From a checkpoint of a small transformer trained on Wikipedia.
Size: 8 layers, MLP 1024 ReLU.
Architecture: LayerNorm before each block, biases, tied embeddings.
Training: a variant of Adam for these matrices, 141M tokens.
MLP neurons of a small language model. Each row is named by its layer, matrix (up: input weights) and neuron, and shows model dimensions 0-127. Each number is 500 + 50 x the weight over its row's rms, rounded and kept within 0 to 999. Numbers have three digits each.
A block is one neuron, or neurons of one layer that tend to fire together. Before each block is what it responds to, as a language model described it from the Wikipedia text at the highest values.

The last two digits of a year split from a leading 19 or 18 token, in dated prose such as In 19|74, until 19|54, in 16|95.
L4.up76:409415518547508479444556495432521511548449472517499485479543569528521564505575498571575541498502451512579546529447547570441450550541467513508504544484425511474513473462575524584510469548554550428524376478488460473494412450480523402534605459487620450486489434456484428485456465575581401536514481456429508462538553499516499566447545517559491562553564489524521507519572469468478514444490
L4.up98:454481506533459524466469503465457579492568530503509509473582451508583555503482540499485564568455464573623577449484487475436470406531538540602525525588481490556540482534453475580381510503521491487479582561505480467475456540461562480583540501476564605518400478426473535521522483432566496489509543582509523514504424452516518496551450560480526547517490458490447570476464461514566529495523
L4.up252:537473524529536628494425526531583499559495629499465479435534549525571567503494558533521491510436501559472521450457506531415445586537580479525520609482541452574519510416502563585520456521524445501426468565493495507485526473496522470427472517578524516524428364513525508416598509489530460532443571585521475459517554545465524395532528596566506566469508490625590521537483522499472498418493
L4.up693:497464526552543475542435506509403522501496497472499537463559518499516501515560520563534606475500453473574606545472519506498450473529551577528499556472513498514490449536559442555490466580480567552513527558531550502466400526461523496439508498442582438441525450450501555544546449479405468498444473464477557589492482500530511465552538506453516481484440456551465551515519484510462512536489

Years and final words of institution or place names in sports biographies and results tables, such as 2006, State University, Middlesex County.
L2.up92:584423475570478483553478583496485514537462524515554458483551571427476417429463538567552554445505535500574603480380533448409501520485489586597503535471463511502510484481478432507399416593549533427527459517523415409523470544443603547477541470520430532543610518511483444562528475482465493521433500412482634452514523446443427494503501410540538462518504493571482542566417449456553482509512

The article a after as or to (as a judge, as a postal clerk), auxiliaries like being, been, become before participles, and tic in politics.
L2.up803:557559500503542607529426609544574539552649550476497542475467465514519634463551544440451459555468550487530457462587425516478496468498476426487479484496552436649509483470543538555436435506489518450415492498489566487591547569589488458590503527499470504476424395544455637415486417459548550427551458526514498466478567457480644444510515588428482487542444541438536430436534497512554574470543

The token " a" after verbs or prepositions like as, was, on, usually the article (as a member, was a delegate), sometimes starting words (appointed, acute).
L4.up34:624494565461499464502481544579521517469606521613507596516587509534529503529458503594451444454491524495627547488497558496555534572493502551613486580495414492508449515433490470568495465480544530508471474529518479399442503514484452463559553535513474468472520541506492572429544528511575478519473535447422510497456486463544574473484443454466426466503545499540412419514488506389534498459500
L4.up290:549441445598470440476561554508526451561531483570398422520526538565611596502590515566455535539444435379547562504509442506459405493496524457575512510418456429565499358444513550595503425471551434457489460549507461507558478497517487459520496583427475440407483447497532575574539453444493478532519511471442510548507613509550516487450526517501583488500526500502479463560473470409515516528453
L4.up654:457427493519485485488576601487586431464566472586583567539453504547496473505512459662422483538496491447464452547532481492555529422504516475474389466618496484497460533584535494556493444525482558547468492531492607533572502524550529483598508488489477517473406471610536485491405447521501433490511532481442537500500538466525458516489535589413535483567484511480438424552565499392618511462476
L4.up789:464519496506428497462499484493511522508574472591506557432569539444507542507491443570503448490505554412431491513413426551446375598512422518595581506500466500504497540427505603606467461493564490501535502466466552437559433555498488414615578542543523404473478474586369608532423498500522468503468522480441466502560579497452513461526466523549619484469504565472475488530539534400529524484476

Line-break tokens that separate Wikipedia paragraphs, mostly the second of a blank-line pair or the break right after a == Heading == line.
L5.up116:500500414484447518594483512527591487505500582479481470556466512485376537533496460543499485518517494447494450509525536577526466402598585498550528551477607564608433452521537545549434513472509499505420588544442460419508546590451483485486460553441493559448490487515429587577461531433410514472474543549493430556485506570485599408488491528494559477504410503537456521466440476518434533365528
L5.up135:439484406448437511575515510576511535515509595590468447512499574615465638448516503589408476462524479459620421486422519480497529481527525584546450499510500469470482437550466529568569544570562478553398444445552596496525564531592519497625503546527561450514442422478463509557512543539491436497443481489479462515565493422570522471500584509471539508529445497513462445509484474474533499385499
L5.up138:521384460552443517502541507526510494538489528578485476493510574567456620478482526538442489417491509561546403526447463537472502495482574528568422563504631491521464518542495498576487511517537453594425482453493536490548526605521536442495554599420509495486467504457423536500471553526467436599437494493563549582565597449520492451486488470449560549510477503540462449529403506495528462482583
L5.up166:492490408441466521601493506573530537523493561531427526477512590605475638463495522598433489449513468489576425485444484489479507522540521599550452527517484460506445456537478552568500518572570441521399448478484562461556567523606573519608423552511529503519429464462470508536452539558522445452465455524486436526551512388522560443523607523459540503495467494490456480495466463490526504412533
L5.up184:542421377410444554512466343498498447478517529556454496513551580556445592478560523514457516380557453484516417503481428511520533510466506587547421507481566536460464505560556620585493557543509562514466463410523446496498613544596510449633492537487520507507455436519417509624488528523518466568554475502518502519586523451457573444497502445558592519482451447515487480479468518459480496446525
L5.up310:479536553488483564620505534460478463498468554603448525505504465499431475510550514467522493497455505494553462465595552563430469512575531551488427541481559499572517439503533567503550464475426414563374499493441522571403533488480452569521572550542535518504432426528490468572500581469452429513477453531562560510503573472604560509475530539523509494456471465530501470446571451437513531479520
L5.up458:511478509468385556467464466539539495483514555520477501488593576488434529488463478613465541485534546459490501452494564502501476496540497528537424507470523553500533466499486493486543500555493452577489519401549575533392480502518536542630580567539561434467480475554387512617512501548462467494408519489476509489558469509504480512463492473529467541453510522366586514507498481466530511349498
L5.up484:549561536511481538531506547558499509524497570548470500501448465492475559451544501557496462425517522529606383539484531480482496526547585564514418570502511500497439434527519488470502514538594448460364520469502438521475569524584552492575561587502548501482456468575426524551563577490512429430483449483500522496471501484584568521452492534451447539501487531468554515471553490460615522436503
L5.up547:505488509521484507532469522507576465455431529530469534540510547485508586419595488513393473467506362556611402508510528488490564456561510547577502572544481515467493466455509552503481542497533545394423553441484446505541458518591505536537474575486558510393497430519507475453525562460511422485533543473467440499478484546551544539464473487504540520536468535419567463432539550501575500551469
L5.up581:489504545509404453487510490541537377564508648502440466440472468587535502518465492617438507510631507402535482537550454524485535421475520545528497576559535508562471527542579537506533466519501515515361489529489432465483503543524548490575403626455477514492514477482459507510508556519411546392425534469458506588521493522505458567521461525434498461517489559582575469520497541449496519457524
L5.up598:493504418554470549601541423487547550590523501564473523487437520577539606470491475544485461450612491477540413514467413575488500499633445554537549527453515531540434514511489598589418477462547533491457499514536447511459594611540480496539467560478488515493522431506414541567479548504430457511446483520478482512520572461446505408546528474478490515517436490550451347496453494501530512458507
L5.up822:467575424506513531530417499524545504508554558577487534504485563506538574494516528582428463459526466435519509447474465543535481584567524516559517592494491461478521498466540549373526478447574564453394463468475490517525510466529531573582519499437552490446464489539475613523539532469453487447449505498429494446528518520516517469561536446431526432508439499493570466397426512399482558510539
L5.up884:506457446488446540547480516557527530544501572509451473464524604563461669436506538529464511428490464542567426510420469518500456540493528617529473573456485473506498479537461571503517562590564453520379465483451568483496549540558555495601460543556550424500464467461458498523508571597509425519450452438512496459581508394503576467471550515435552513470478499521449479525494487435581488422520
L5.up903:574439431511492604494519503534542557477542593517468520430545486419510607405491517515508519495498533551561453456434565536509500579557631506552462588396515483495465489484507610503477465534565430482370492507557376389531546586480528451544525512490537490511408407485531463485505487516554506536423496492538479504498571489496555433422603595490547549501470462538489516575535459506565450489470
L5.up966:505481548541415492515467476627492493528517640536423590584435514484567631436495510510483471468510583486471462559466427435515479510471552483535515615521456493500467428538487501501456501531494537570399494399461489551613496553539568575576529644492501469343520495500493574449475505489464445481484571418465488605520441552522540441478494569464485514453457513520513473509477527568488499528565
L5.up1018:462588485595427504528537524561449491491506501519524605550483504502562582454541587507458455426506467477524426534442542454556505580547542497536542531498410483489442454440471457529567442547574517476409507474483468515509540513625551452591502586554536415455521481499460506486483529439516402385509527469464453454445550507482570481450591531403534465495484498479437474471463486535570493509514

Line-break tokens ending a Wikipedia paragraph, right after a sentence's final period, before a new paragraph or a == section heading.
L4.up182:521452474499484623482513542474547541531493521478477528426564523458483652435474462538492534452504467513505544557456564514563470575541543526528437561425627540544480430503501530535510470578465472543481606522508513416513446474494627590565472549491481503426449455559414492478501577532442387514471509415530458509440556520475532445487513528510584488487487498524642557514503511510535510459577
L4.up328:469477486369507517494510469536519611520508542558552485457454495554554600544396482635461483477453531508535416504493553463539547516562472530481483454533522494502460576520553524581512507601509493514458526469576465442598547531470567385628456554575569475481392449578403470475408562541540440527486513552464435470498523426505450455481520543517545566491427556494471494510491527601530515480492
L4.up495:474515491434487538539463511525460519514448578517458526388607497584481601409507561569442503415517454569629478506482506463475486492549503568544470525506598428463424432613503512569508484522551432561441473533534558489538569554519551581558502498516576542472434456472491493555496526587500454507480466507490521525560495368478584421509570568462572572508491499442468467487494488508539526396530
L4.up903:495522482431448539517470516465518525494493542602495531420545557593510650477498523592441513426519509536595435521477498478481513506533518607528461521507570442477470421525520487616552504520581460549477508509497527476498573513617491525620488522563545525494395444420488450588494536584587442510483507494513455548600539408493567439474503528478564568528541492481453518476430457554545534427543

Last two digits of years split after 19/18/17 (19-88, 17-97) and month names after a day number, in written dates.
L5.up104:473428526537519488489435474498455493508512482498506595515500490506518486544505470471433571486477524487555565508510480441629564447567468533453508443570528469475521466618459534566544553489502450527589569502563607444524509564512505505516503486531586494482421555540453499611416584532544391488527454583514553500556474507478439468474520598432479491526386410591429454517481500485536519548474
L5.up120:487491552560530531511499489538630464512570503490546483481479511508532486487495517511434505373431482502602524430538516489524527628526461558559506592505523417534546563536428503589579505510500489463502453497540533512489505492474570444413508503549644591544499427430615561528578500509499437549428549524496537443471505490536518433539548484491508594536514507565593487473550433498507545445539
L5.up128:443475475468529501477509486427413479545494541595577437466572445575590506473520588489491542475512461617532554516482505468446533467485410505500422464548502465439599538579454476493480526444589473530506485569545540530591495435497514609477506499498543539421484492458575497568528425547507489579502459568428565481504458511535562564546553518533582494494499475464470537456464457475453517475482
L5.up133:454521454443525545537465558518561512451490529565477489434458531578507541519548554503501574385499437565566581486353520542591509568489513590551467485461522466415519429485550510498517536436531465485453480442497570509489547547479517504486450512573601460445490465480594516550524502592532462591516483509567520454542523477539606415544609476413544486462424478516419505496493517505464496496512
L5.up145:515536442498477521496526539533482436510413547506461584442532479485532468520572536568424525522586485421514494472436428478645486517537414450524560492521470403445565438488545480480479545444621483458512496396432482494480478425534561513524523556562559487505531451507534523587553520521445502468504513453408501425473485492511561511557480523433516478516613507471392521476508442500444591609456
L5.up175:455456525514454475497531555545479532402496552524532508571451526489526550442495553546535437541552506501508480552435527531502408594469499492493421424463439462545519489404531481536439580520566522541424564439442424443528476555558503397510646541456584493492431454446543485530511482582560423601524571467464585495503384501486530528457572404586543514483488484537496474506571474501499529464513
L5.up260:426531494583498597497483493532514529558435541508472581464447451573448486518580560524428565418518477408571533546499612435530442522509455589476505429543519324472509374465495445532584502463565487545530447526482536585512425490487541437436508478523493613501451472413558542610522483497474469573398456544407524492456496494512517473525547533523546494489435433594479487437567413470453552466559
L5.up448:431615548592468519511429529426520583496473534536491663483467487494436512563568564524481511347528536563527501602474502557562471581581398491514462466454538469464514428483499481595424422388611487424549368423551590553478553473539589530484573449418493504562526452468481470536462479547517491607530595465444496497494463570488488444489416478506524519454469513481444484500556445496465502510484
L5.up499:516545460560544513547430497440519589407463517500548588542553613481355490481519534532482529399483473474526533521455494466449576565486481522543484520537576426490541444565394444502528500533512455471535588506556569520427580483405425476456447519544516530529468455555455485561557499569420527596524404608515484437616532527518418586502478496533470539391514388564522453526527445453482499456558
L5.up501:450475518513504488522504537481497531469568478488462547557507512605469517444438478529517459457456462392521583503391529470467474489465493518540526517515495379520441532512484491530478476585471423534513559497545503577514553510483500571506547563499560574564471467472506537562464408469456459570409555585470474470455450520519493530589481573483502493433484567558598528455504472515552589433576
L5.up513:451481523529512450593449534528422449531477512576559537563385437554463467527530542504487567536454432483559581483395529521479536528513485532596464468598529467487550502479504486508405524474578497469420522510507569527557555419472603494534508530496564527450471482520592571518493547505550482465487408519571457602436424496518532592497531542481527401467448538463484534483504464435497571509565
L5.up538:509465517456555603499529593437467501427458537561503560521389516505536544505492568543516519441468524546495497517474556504494510567519449486506423576535430384411506473454599444472551487390609488478504559521479495502464449491510572525485444403511595506473502413377550515552470492514524460498461448482461595521447503469543532437491597439447562465475538491364594485583552481499505463506508
L5.up572:473501504507456552590516449567460474514457491500538693432517448481511571569579524581462466507475513527583566473404519498499541491514549519571496556504515460462532505432487448537423563484543564475484605558515463461519489427499492566527477524569626496409523399519512600503518478558488468516492529521505515537489517564488459467483505536470584539438498502474557501481455554494466516483476
L5.up729:445499484629600596540463469574520415505505436454645513530577507504478422512601455466472534488436462515547573510520560562480497532416477526528571446522471397468557497505387462494564460597594459535480495548522578469526434476474481506466534540551585448508484441447546529472486452567498458544499514519543508427526465534423483540566514509467510557363476484551509544517574457519458508471607
L5.up882:389531458516564481514494548450467529528415396555505492455531542513438473571530499551493539526533470490551520563449480460506524470546485498484541408495490479507486499532428457505522421525510581547482503554451554505500521483537599497548511450484439501526458525495548495582548497532432477512469433478483598528475431418528507604523621504494498439524546439487439594468472401576522590528480
L5.up1023:429491507540500499629473512553478526483535608561505558476519540506462616468436567512485397432507515512529553488480562471477466580437420500526527470469471495538542555550464436566438456488561514427531526480501604442539453542471609513487513465530588560480502439474455459526461424516535497564457493527483566475508425438383529424479559430488525515568464514461508518508530537489460575458606

Wikipedia section heading markers (==, ===) opening or closing a heading such as Geography or Awards, plus table separator rows like |---|---|.
L2.up781:505533469421480552517476554574535510552512595472433529515535471526518520427496593469450527514472438476459527449445511509543551444534491528561508510433507504496438460468507510455537550600466492491367441461523500482473578533476510520557425539576481530449473485494441466501593585472428488505445454650549378481516501472444617534489530598492471476415526561511497572492525522441571498456526